Weights of a small transformer language model.
Size: width 320, MLP 1280 SwiGLU, vocabulary 2238, 16.2M parameters.
Architecture: RMSNorm before each block, rotary positions, no biases in attention or MLP, untied embeddings.
MLP neurons of a small language model. Each row is named by its layer, matrix (gate and up: input weights; down: output weights) and neuron, and shows model dimensions 96-287. Each number is 128 + 24 x the weight over its row's rms, rounded and kept within 0 to 255. Numbers have three digits each. A neuron's up and down rows have the sign that makes its largest values positive.
Before each neuron's rows, "fires in" lists the words (lower case) most often at its 100 highest values on Wikipedia text that the model never trained on. A number after a token or word is its count.

fires in: "2018" 14, "2019" 11, "2015" 9, "2010" 9, "2016" 7, "2014" 7
L2.gate884:155111143115123142110096108082090138109106078155103146093120156141169132073089143119153130084122185100103125123130110121131157123149115162107081147099079149106121157158134074117156138097129138171167139133093151084131144201126122125129138168115139127111142154119141140123157128152126159156147117122157149142101123137148161073112085147150127137140137179147127136095111132150167165140153115171152138124161133132150164103106128119090154105135123133086141119138182136132149117129106156171142100078131085132147110153123138146131084120119100108137123130167117120135167094150143120099
L2.up884:117157110107131117114157140121095111139115139113174153088112129127099121139114158114116159132121151123143133139167117126155142129092144128080144106129100132146119151132147136099145070134094115147113092175079147145106159105147152174148105154141145167097121079125115135116080118113111111134158132138126142098134083167120157142126151092115115149115128137112178071145132181142139099111125130130117147100153131144122110129148122145147117126161129155113106183179164111104157116130148130171135125053142100076159158139147116090129140102140187136122143135139146120140108111167089131114
L2.down884:162096171155114130152090115169152137112161105103118146149116085143114138178148124116149108166126128160142123107097125145130141143099173125131134167130150131139138115119131142119112140084151132126139102088130134139125159137145101124113120121141153125112098147105116146121161150130118147114116136153135125143120147117142100159125092155129164162149153099122087153129119124133142122056103144142095078134113153124174134129106130126161092133094122135165139085129097142125155139140141097107124139152074156118159158107111140121137138126102116127161143124188156097131135109103094099122

fires in: "to" 36, "before" 7, "graduated" 6, "age" 5
L5.gate1164:093143149130132159131121144127129139143081139136139116140128113122134083147125116132158111154127107149067158149153122100155130115131175125098091158115158129102157106077135099145139111106148141164129115102076136090162100098104133093150112188123162103126138125156168058125130091147144102087143154129196133147138141139107127142122155104116150135097139093120169124082121141126136088126115138125088163130112123157157147130102125145081162114140103122147121133175072137099093118116144103084135102110116139112115114119152104147126155123091079098120138110131132154115119086173169142158
L5.up1164:132090122131164169164104149106108110108120147144120133124168089141098101133145135133139124120106155133127138140155151160158127113119198128120149116141125146146118115142111143091141120077136112133159128138115124112104136121092113159144140181140123101123153136143168151156152143102098163118151127167126117129149144125150111149100145090109128077100141115135114068142129143150109169159146121095108175075116166175120180088117161145133155091112126094155117142152120149115133118178126128105107093176140125146095090116133099104109144148088088123152160111155186174118121089153134187175
L5.down1164:141107144128165105127191144073158106097143144150129111111167120136116163136100144128140117138090148118151069093094152139124116126113110141114114097149129180126109157135117129104160141112099130134144142122176132130076147151136078134133140138112076113165094146115102153144170130148094146115090130162078137097130092126096157140152074129142129104106110171101147129127136138129103138130156121121172138093110134103077133135154130138107102116085159136104116120148143172151132112123111156125151140159112174135086128163143097097107138144117082144123171159105130139117153115099135117148

fires in: "of" 79, "a" 4
L5.gate236:134126198139105143134112109142146107129098137125147118133120117106130082141119178153116136144136081123099115122161122140132148151112108112140107183113130089078161103103129114136097159169123130109110097101111133104149123126174114130131102125161089112111145110159124097136138112126120139109161107152125143098147092142113173103174161131165103148089117167135111104110162155124121094138133125120101136126141105089093127132144097136137108119112117158138128123178092106132112115105117145105128118088136136134168131129107118093061106120158145158127066086159135103155110138122086143137
L5.up236:107117137099125119138158095111116141133116162091144116167143142134122102126107149158097160125162139176116120121107127120147110150145133118122136146097147154151129137101122095156119095122144123116184138120118108166077149145165145125141112105097109119084108119170125142131115148113140150116214105113139107119131084155169107117170141100159116171128132132162118088152139116157131113106133133110120122134174173176109148103138124143160117064102124155110141108112073099100138120117140137144138117104141115151124128139104158109121129147104146174154135076109106081162103119144129154131
L5.down236:150126088133130111116158112066091143140105082128140115164092128149146155147115115114137159137102170178126120118068112102140111131169121133110116103117143094106153107112115152151142121148147130159140132124160115103109164151109113107135123110119128158143114090107114122147137132126134137097127088130145120151125120129138096138123134125147162147122123163105108100124133156118189108117107126098108111126164088104119092074119105105169123150136135164102126108142125131184084160124162097100124114157099114118150121120142114093140141131171168103102101118143151111115100130148083084128

fires in: "two" 28, "four" 9, "three" 7, "six" 5, "five" 5, "few" 4
L7.gate1094:128132138164101131094085118132159127120163159108137141157139117128160153123153083086116126102167114147084100111095134090147132124135083103162146155083125109157138076101122122159118130107079119136077104121163105089074169122142154144084123113146115139145152092122152170148115091161122138129143112087176175103170142160089100127153133127135127140140088113085165133162171099136136110121148106170135122131102093172165126152179144171124136137121155150130110076157109133126106097137107088136169117107142121115117095103142102093145133146087086095130152131115119155125114141132145138153
L7.up1094:138095131128108105129108131116149136134115145140138131146149118158134183113130109141169146099134152114126111124078145101121104144080100104125097104075127145118112092169128076123120136126112097127106115154136117137115177144136162141096106178134141102106142107113187146138105104107094128131146163150156152102117165142156090123141119109148151146130142145120149113136174097140144083156085127106122136122116121113133126117181131121167078098162128144163131037171128117130108080097137121152166114133113135128139119049141162134144138101090079120141137111171114107140164097135120148106
L7.down1094:189144132153124084151135163116127118136138144154104151139129120108115118104136142119157127113139134102139107139130137110123110108155133147094162136115130123175130112093102163118126115095140146139159054168119108142097171147134149155158128143107096132124097113117151166138090131121091154173174121143153131137134087091102090145127105134139139140205077124106145116112138141135146133149162156086121110091161132142126169145133126143148088105154141140140108162110139084151133163166139115159118151152140104096147104080161117132122081147144125119128115135129151122104145084124165099104

fires in: "is" 34, "of" 12, "from" 4, "swing" 4
L5.gate890:126132152177153093153109135110158150146106095117131117125102121117141111168091151116066086151082147134095093091120134084119152127130111124135122141096146117119119130134105126116133110105138132126148131133134102106099156147119120120097157140143110105151096106106157118145123140100111125128126100150160153158186132158096178136146113139091149113099176083097150105101093155148122162126140107067100129104134108123094109127117120151117101138084097116148121089163094072192083126124094102097096145127156124111143141151150124107139151126178159100122135115132116110120091159095107146127
L5.up890:118124153132116091130150167123106149138148132106106146135112094081179131103127092177139099149146137152096140144105122140112113118138118102112114112083168071125092129118134131114168168141130125149119134094116097085098181099141148145121098106139126113140141129167140140153142141150125131161138165122077124113153124107142122151136126140108135161118132126155135114138095075133109111116120091118152151160162094154113120104145157145147116118126095102102167115102145117135123129192089141174093174131112133114087135116161129138151119107101167115156136061113154089106147163122135163156
L5.down890:149096111120134153088133132098125131135131122104115123134078116107110118135115119157125140173117126139121156143083143107154144116161147128149139116158087097172124101135131127132063125125070103172133138166134123131144121109153088110106134146109142064140142126110152100158147108091140150136084107141122171117138161150113110135146143133131107138158147123076163145133174132113120171144150109064160116105095138127151168086128107125109094121133133114129144092145083130131131142143119148100127107174124109148146093119105132094131171126175081121106158166148127136138109098140116126078

fires in: "is" 22, "are" 10, "market" 7, "meeting" 6, "feet" 6
L5.gate899:132125114140125087131152101147128122123180120070149120102095112137143114124120101131086130141134122118094149103117108113101127156096189104157124087134120108182136116103108114160171116161124107174140115147143129116088126075120115090098121140124127105134176159080152140138090123129136132195123115169085099145108108119105149115121120120173176137120079144107150179114122145122137134109126130139116146148129108148131131143106116116095126125130050114128109127094086136107100154124132172116144135156142155122107158116122126128127152129155139123151147141107105140112135156102118164127
L5.up899:112110135130125117120111082114112119128090161127141116128157115150088125132146119112098122139106108170110089122130135122086123154155147156097120160135133075126157156132096130139159154144113127131102123120113146120116137143099128120119111122137094079141097117124139128103092091027088134117127139158130108099155109144187108108121150092114154129130090107104183122071141131108118130104117098133119139148136128150117146081143142123131105143128133147132079142121135136101110106091140114117109130127145135145132168166137147158149171128108099110129113145197134095142108126106089120138
L5.down899:124127119162084160123143114179141114142177138124109140124099118069106104122124147100121171100109139107153114162167103129127102131138124128108113094131101179154096154150141083129105112190139138128134140157112113111158093076122111134104142092132148156094149124100104141129124153132167141105137096103143096155132153146127099175113095127125126142103150162143072137145103088128070126194156139105131171173108090110227138148121113145152114141122123119166147140110126117125127117150166120166100085138142104165116134115117157133119160164143130097115128129120103131135109134096147116131

fires in: "2010" 17, "2018" 12, "2012" 11, "2019" 10, "2013" 8
L2.gate924:123128107107135156102106114124104110150120130145124095208108150128116120079151138131137146090137165144141139084131120105112108125160159107129131096102138176088155095108107142103157141133081116176098120137116148143115148099097129110098160124160112113146119157173139164093170151138118124144152139146090136106170100133096144095103149145136109106096112146130128144107124155133153120118125164100125186125106125129132114128163138151105158119136155176153155132144100141141141101109111124105120096119136125151144060124132139118125156141101144124102104109122155104105125131120096151124
L2.up924:123130128073141148082150125095147145114075116134151123174154123129125151126096147080116129112161073120114092086166100158102102160139148153142083092069080127109106101112116131107101114128093158159111075135128128116118116122139119140128157165120129124146152136119137139154114133129141175150153148130097101105137130115123160110157138086163097134108130127129174086113141146137135102104159153121107130093146123108146138083142149139116132121131120173107184146115115131163138127148147152192118081082148111171143083159132146121079109109151154126110107104133157140157119110153159152082
L2.down924:160129125118141124116097145105107093134140163123082132119129140149137101148147132117145116074091137182125071115141120137117165144155127111134133101107105119133136097134089121075125107133106078167127141083179121089109117118092087114111166121119146112089099143125149146113122128134103111157117135135086120102125134131104121106163117150141101129118121120184112116109125165132129152148112109121081142113086131130119144117094092118121107141156136176115116123094122181132111141130144131107142149147136160093181117157167078105146133134118153064144124118117120125149113151123121133111

fires in: "6" 15, "12" 11, "2" 10, "10" 8, "3" 8, "13" 7
L2.gate270:124148113142114095153109101110123142139119113143131104143144168154116114153123114105151137147116143124189079157091150118112121092099141146149085158120123152123110170081128091109095135142121103192181114166149128111162121102163133100127099121101090172136143114122157130099139133122139102131106179159144112113141164099105080127130093127135144096093117135092138121120148131154107142126121135127106158137121129110108144130192139103145150140151099108130131127123088164116101109149130105124146100138088127110170121143143118107090106130143125139103127126077121186131080122127146116097
L2.up270:166073127154112126117170110133144123182130119151131113121154155132110120088152103126113090116107129107139099068117147138091152103138106125143112165102107115135143118062114132139093132109147122142148148141141102151098125132126125119086167119075085153135155090116157144119141145112130130121101110119159119099111125103144141120150122135173107122094122101104120128133147149066141098116140078143105113126085109125113135154155187132142132099121137120114147160070107150122123117122163114138119130152149134127143095092141137169134152128169145175131120097132121176080088104070151138129
L2.down270:123098144141113136150136118116139142058137115116113112127132142141125129151126107151198108060136124079126085135126122135117090126142099110164112134113121109105065109141137115139125120114126127119121134150137138127123168126188193114148138129107159072142130125140176171152144143134107139158107126144152152129160118121132127135131177133130123097139153177117144114137128130087127142197177156121160149129132114131125113137174079124123166096157147092134093121161139141114075114155141112118140085137169128131139153139149112071159136141096100112121098151149168087112119139085159091135

fires in: "11" 30, "12" 28, "21" 7, "10" 7
L2.gate303:117125096131164158128123133132164152159126094140146125161119099123157100108111141086106104117118141163099147129130155127133120116117158101139133150163115172131116151121159134168132121104076154178077131092087126114090144093153130132087170119110104124129137124098107119105140170141104115122119147107179134070119114118135155147153114139142117140078182173112125138124144133111148120140131095121141082082109119095162147126192114131165125098147108129165133166135149130092117150146137116134119139117117048073142152119118140151145154140113122152139150081128131147094137113140120108151
L2.up303:140152120161123123042172116128128106157129123116146112124109144159186109109152105139133138111129115140148086115141145067163115105126156148139130091127117149139128167088122126124107122119089095143117119133123135129143129136153137136117153119141140125105161092114146133111085122128149096170116088149160117135143143082143173110117126117113108110091124128123098117129151095138131138102100127149128151142111113139167153152123177145139143126123159125126107113165102149115122108097129156098113112113125119149129089128158077167134146140173101159124118121139104146099134117164151125098
L2.down303:134117115121155143210101131144159158089150141170127099174119098122115125127113107123113092104094152130125129184125130144096094123115135116120144134147138120112079095130158160188119115105102165136132103141165115129119134101150138117110117135114095127118112156156124106144133151126081132134123129089146129140170163129133151172140156145126121092110154159108156139129105105112138164205157158115125099118120115087131125110163110117131137161136133113133110167093161109095147135127161109156132150118156126080159151129130127057157113108141116137151116120146143141074105140114132116145

fires in: "as" 89
L5.gate1001:138107126113126071109136108131116114143143095108151121097123146121091097146150101144139091144140116097135124113102143136141169090147124100077185173151089185133136120188106110158137111132128103133129073176128138160127122106120112114141171091148119145148114114132128087117156085137135127141153103116131108172169126133110126127079167120086115143129116113117138095168159110084099101135096100132119138112158091160162124150082125142133138134110131136108127124122108153161144168152103118106086165131147119131167103112140119107114134167099138138122120091133081161110141135117128164112
L5.up1001:117151097148131131175117135145120112107115094096136165154123150124137103169112141123121149123120157104106172094130099102150098133118092127118083136133159167152170105123140146119131141141126130123146169135135129124153113119132103119085163155137119108079087149122143141149128114115120138142130159129168108110154170145132137125119142140150107101105172172143172127134176148172086068133123118102112177090183109125158147112089178117136152082132093089156134119130131152122104153126118164144133081126158109120162155092154133173144147105114138143132098124156142132164122111157124112135
L5.down1001:104122181122147133133095107113119127153104116137077107098151112118128134089080128115139126095203100118185151143147149134127131150124155139120134115175145124159108107139090138104120157151115060131128118079098083134130139142109111124155139142162133124117130108130103110085133125138170119104132117123114134143164133112145141165146139118093115171140134107164149148096104146127157138124125129161105148144082105163165145133127125109119118137129148110126158136144134082164160096156153101129160147152113132136123178132109092137113097101107095133115137141128124166114142152159130098135

fires in: "made" 24, "created" 9, "graduated" 6, "visible" 4, "placed" 4, "swedish" 4
L2.gate816:106117116103124189126147136111086147149144173119142135159109091111134095114124117163152133172136136099083137128140094143128172118102132110139128153093091145136091072127124149138145114117090124157111084124094077129149123119125101097141161154133074125119112128142130079144107098149133121125159104146167167129172124138110150179155145150150128125119142107116144122123132142152136116117104153125118094155129120136142136145157114138165117083086084155154144128100128128138149093113120146080117099105144112131118148161133172127189151151115125135152095123082159115104070118136123119118
L2.up816:128128099122138145140123128119071119143157132101111127141140091140124113108178134156131149142139133150120148135168099161126161133146171142111145124099138149178099121130112171146172128110099097139153107132115103133127104114092106105125122114146125156102141167116110093086114125155139151143116101137129142139167147134100153162143124129173128114180130120090100154188114113130115134128130159120109115128124108150135164110124091136132131075132114124154129134092156159152126117116126138113113099128109153092099109182117171140177161146108185121101124121088149138110097106134091111141
L2.down816:115178115085152123129105117123123079115123130121151144115133109134155125141149135099136152151130110206158122102142096149109141154156140118131114117168183145180105164150105106146139190119098125148152134146121147097153139097109147146130133125147165086108138136138114116089142163115162158086107111140133104152118097140112110136112087135142139089156136134117105139220123083112090163114145153110109121099134129123103140123086097159090117114173130143122136149140153164153156127117110133121112127147114146076109119130110144128133130155145163132122118119092156130133118147133113127112

fires in: "as" 53, "arts" 4
L5.gate23:086101129128104107125126140136140130134161145104102118134111135101087119127155153124125144145152126113140133124102105107155144134146122142105106116173126169142138170150116148110135178119155127119110093098120126116077135120135130085161144135082114106171143141132112096100147109111166096165124102121146127164152115122125133140118092141097126083118135173171162121132112139123116114087141143184123193099087164181122143116127142128123102103144130097154090142095132166114138092101102168107150121111124158142163079123135160112113119143106142148118158123105104164133115148099162191121
L5.up23:155133154136142114132112126154120141125097125125100133129121087067117094142159120093066153138108118134159097109133125064118117151139122121086119108123063116087100119122116147130147140153109115172095152136102150111147131134121141118134132136146149082147154150137116066130140104073108166094179153115146212121131159177120106097157178108131093129086119105135128128128155134151143124136121120144148138108128126101136127113117143107139138101112137150122162139131159060132126142151131140039131131145153118134126102085141107095155129126099101097118132161148159125093086109145130134114
L5.down23:117134112157105093137102116090167143117149145096091139132101114104137092153132164125129102148111171155133146129109081105143114131151139150146156116151093170125152106127118156114115164133145129132166117128096135099086137098095119101099149088137128169122091088104112141108112112119141065151102140132098175124117129148129156169111093113124130124173148132181134099118099154139127110139073116118120143076173095116179170146115167135098137128116101125119113139121136132165108116132117184137117122134084143147148128163099105167103135103131094126139125142122155137144133128119140138139

fires in: "of" 80, "eight" 4, "seven" 4
L5.gate1166:109134136111116167146136135120140170103150141132162120152125150138152161110119108133174114172130131073108116151120113105130159136123110069134156188092110097135097156139121135133131132114113107127157130112159110091132136127158155118100120117113091136163109089126122128117092129111135124161139187112109162086127121082149131109127121122116146141162142161073138108112102130146151072096173138118133099068172134105170129106107106150161107099112140128158066084157083104100100095173082113112166140128126100127106140121114132078117111091125097132160157100142133096135094157145124111155
L5.up1166:107136115159071118150119149123125154132091115147129110140146143125121087127100118113147123129127106144124114152136156118127126130188171102096122156118080113119104142135171145127148118115121156163139110146101069128138118096136126107111102131117115092140097105118149133111097127152103079168125185123103145122138140122165112133129079124106139145138104170089166117115155117132151129131129097117138100112167120129165160126119177129156145122119096097109130125127120109154095109124163129117136105103114110134144121172150164106140166127105120127143103125127149148124102089156107135098
L5.down1166:125125097104100167127111121098136114117131130116148121157146095121165124111112116139055133067138157087154113152118138135131144119140103106093118122136128154161121140146143111109119131110107112152108120091124124122112165116139148119109137112167116143081103130102095147110126120103135141125122147141109147135124109097106125146087150156126191117151132089132126105118132125111131136160172152109129135122143115143120126125142073140134085114177154117117115158114112113145135192167109129136118114142136078132139154151157159092144140094112116113132112141136125107143169131177077111131

fires in: "most" 18, "a" 12, "was" 11, "sought" 5, "after" 5
L5.gate1038:105078153151086129142093141114128109141154173144136123168103164149144099133160137137095096166138059140171117130122162114126119167103163155123178104150121127109113145144125123120173153132132137128138127127122096118148106123132157154079090159147122142111131109140140055149151087115109128125119137133102162158098123133131166113134113125091099149111135140128115138103143143147148092112159100139111112151104096105161126167112133125178135117102152112186132109133099139120146092136133134091144155115138117134118096080130138089076115098118127081084142095114154162091132110139129145156
L5.up1038:143102105121114111149109117111155172120118142107171105151121163166138159125128093147127186132170130111139068120127148147125167141132109142088114158141109085129114117134197120097121127110126139138112134121108163154126158090089146133099177134109090131123164103108133131162130109130109147104128156113158088148123124116130079100118192133105137153083140150109128133137109108091162101132115097114114158148132093170118154147129176108118082087103139084093096113142181129136118121128129172083115100198141124104132102077131135147129145083137102128152122113118107096091078127113126090167
L5.down1038:160098162138094136142151127134085148091170136101151151127127100154126130161093110119127142139127123123113114129093143133146093104123162173152142102088107152136112125172130151149127163115152153147141143137164137110138144169146158084124144136114090087090160110187165092128108117147117140125078149176085120142115130122119143106093143113150125149118131121139135134067124125108118162101136171119138157097113157123081106130089128104136113093131150131136141135161123119153118119101115127126122116110135132128124157086140153129101112139175148114119133130105141137149123130154160083134

fires in: "as" 14, "world" 13, "to" 11, "while" 6, "against" 5, "which" 5
L5.gate1090:108141117114112137074119156116143153169092126147095143143164092118128112167111159151122130138121139145115152147115150084128116148144138072120142123120109122151112140118145127097127126141126090147155121114094113127119083098108177172134139110135148137140127106180119134141098127117146133132159144133134136125141111149065156111131150119123106111104138134134179120144147174139091128106127138163111133163154112116138108118118153102137125112097097149100134132127130047126164140189150130123171178087111120145083161101143128146128115127180102096122174125127161161143099145117159167092
L5.up1090:125102115138170120138108159145141129149124161099102153155105158108102135139119127161124125119106139161150149149154167133151153095086097148129113110146128124144145076099133158102143143131099121158153120140047118108151114114162140153137132115123141110110162139123128102150110099110163097147103142147054138150132150152137135139124151149091082155126176104130107105129142163103133154157103093097112144104136147151129138153115105133123113132143129133158115095168128150116143123145097151123121079102152102150119111136153160127121136161099052164151146117112110138154124090128143144120
L5.down1090:097137128159106142102113153116129120180112105149139170113127101120130127146119171147103117105135162116109138096137117122113127144126070099138106076110127107122130088109152092100139127182141122130120175097095108125087101138119148127163161124171122115108123143187089183110100129105135133112168148164121137145159080148103126131115119113112111155093162110171168093122104102146112153170139080100123144101177119111105104155144176108137169105141090118088108143127127102102140148111114136135164149134126142140096123099102123163131140111144113106108138124121144135096106166145090118130

fires in: "by" 59, "is" 4
L5.gate396:139093142122138152128125112122119140082148131145153109104144109062183127123170060137157126164098126136160093173122170149123160149102140142138125148119150110134132165088216129145168115095107124107123104159170146156134114128122124112108174149127113162128168099109123082154116109070159115125100164131127128152161107131139152125148116105113099132127124143152127156128112176074161096106176090103099103165132099092098110128183112151138136115142149126153138097130118114155132137166119087124153167129090122122092118105156102128147134102114117115098136114163098132134091121078129106118
L5.up396:155102135148141169132105112140158141115133135107174117122107137083191132119163117117173140118099140126127134110115142153134067143140097168128144130114158154114153118121152057126154101134134151134135148118147162134106120130108095084103124138160119115139095136123138119099120111087110121113114164207082115153115183139166096119094158129113114148129137148149116128143152110167167123142131084098143139124101168122111110110156100110142156149140131117166113105121093116169118124133110164116127107148120117134121127124188074099115151151155125130142116153151123183137133110107131107081
L5.down396:134173103160090125147120156086123134162122150141122120129126118139068132121069147155068151083103133090124150112151086089128130131115099126118142148103125139128118140129131133108097140124087140157155143143118107103117088134124150113156153123099117110107164152174113118115090119122115148132131085122153172114098126107131145139126111164141140103138125116097170105172167113162132155154094149139135179125149129148114138113102139062096093138093104130126112157100149139127181116147074137128110134124166131145126163149095163094103162120124102129169155138138115117119129141127105130152

fires in: "it" 22, "a" 17, "an" 10, "after" 8, "during" 7
L5.gate1025:146085121135147126138159117131092126108143139147078136117130117141160124095157095137078144146134116104143133122112180115131130145122112120087085131101120124080119152112179149104162157130067160142119150112118134145148165132174099148100085170170126113152155057138115130180097098106128117128091161153132165143124177130116142131134140136162118127097105129123149134095153133090171120102155093119078164095100128106126134136141148122114105123119123144108139120163136145115127136132136145103104119130135142105173131088137148119115130109135098134151119160162140146091091149103142131132
L5.up1025:116117150141094140138115131102125101140091143130120109097130114106159128126107166123144056151089143141151158216130133128150126166165122111140102116096126105132123086089151118160115117079141098165099134101144081107131118111123168121129137160104138128135134117168143135144133131163145117097142154125122137138165128134129150119163073114108157158129114138107114148131126150137177118105152110097120145118131113154096120105137125155134089132123114121118055089135129103142094135138113113152106117088143113157072175107149099141127089157144112117095124128150118141126095171136181114120
L5.down1025:146130106116131126126138137125099135104154108164131077130133128144189152058134136120129199172102128115107100092131177101109121143147123098141089104124105134107111136138113141092137131097089137152123120131165146164161146130159080148077131153146133096108164085130117120155111139116135110105127181130101140128144144144051132111127135172138108099105136114161107180147163137088151127095159136106109167127121125121105110122151118144097103134127142158095150129182167132097162123113133154123143138132146119068161087126188127124117107098136110133148126152137148146106174116085100116104

fires in: "of" 75, "from" 4, "and" 4
L5.gate969:077135140113137102099143154112144103113122093155144135138106092123189133158116130150146068149138120115115127106089135124136168118113074118106108142127088133143093089145123141131110140116109107146091090139099132101101163135108114159128090130147098069140123095100132109126125152089122105093117170179159120120133106124102155108159153133107143123083124110064126140118142155131156128096161143108104188156202128094155120124093104139161091122093097133135140122124075100179120113121125090156119127121100147112148134105161168102130134142157136134156158096155128160127117173098147130125
L5.up969:117150142095150122143130141125112139095132100124156136101128141108179126130113124168159119117130130059123158125112128132162138131156105144097142178134091113122134106124125164136091151091118092137103088124120127123123139169126116150111114132157101100116141115054103171133105134127093135097098131150116123148128085112123127105125114152113127150144120123094127175129131119142133134125134127144144161153154078150138151121143109145156082096102136116107070116124113116157152123145118152174156121103112165091175097103106163087123091123165144121180135102132121160139140127137130152125
L5.down969:110111140132092136172119131095119156162109092120144129100144106104122116100125116154096148155080139132134133136139134142147101099162121146104135107118175124108169148154104117120130118127136075121110147135094099154118151135114124095146139091099127166123107116133084157127132133143130112130136110065108172145142122113114159186119122162176155128159104135179091149134115124097172132119106109107147155118132140145086162144166157141159140118139181125125088095130180146084126111127135147113164113123145140090124153127041124125091117141155098128092118145136134163163116120192137131141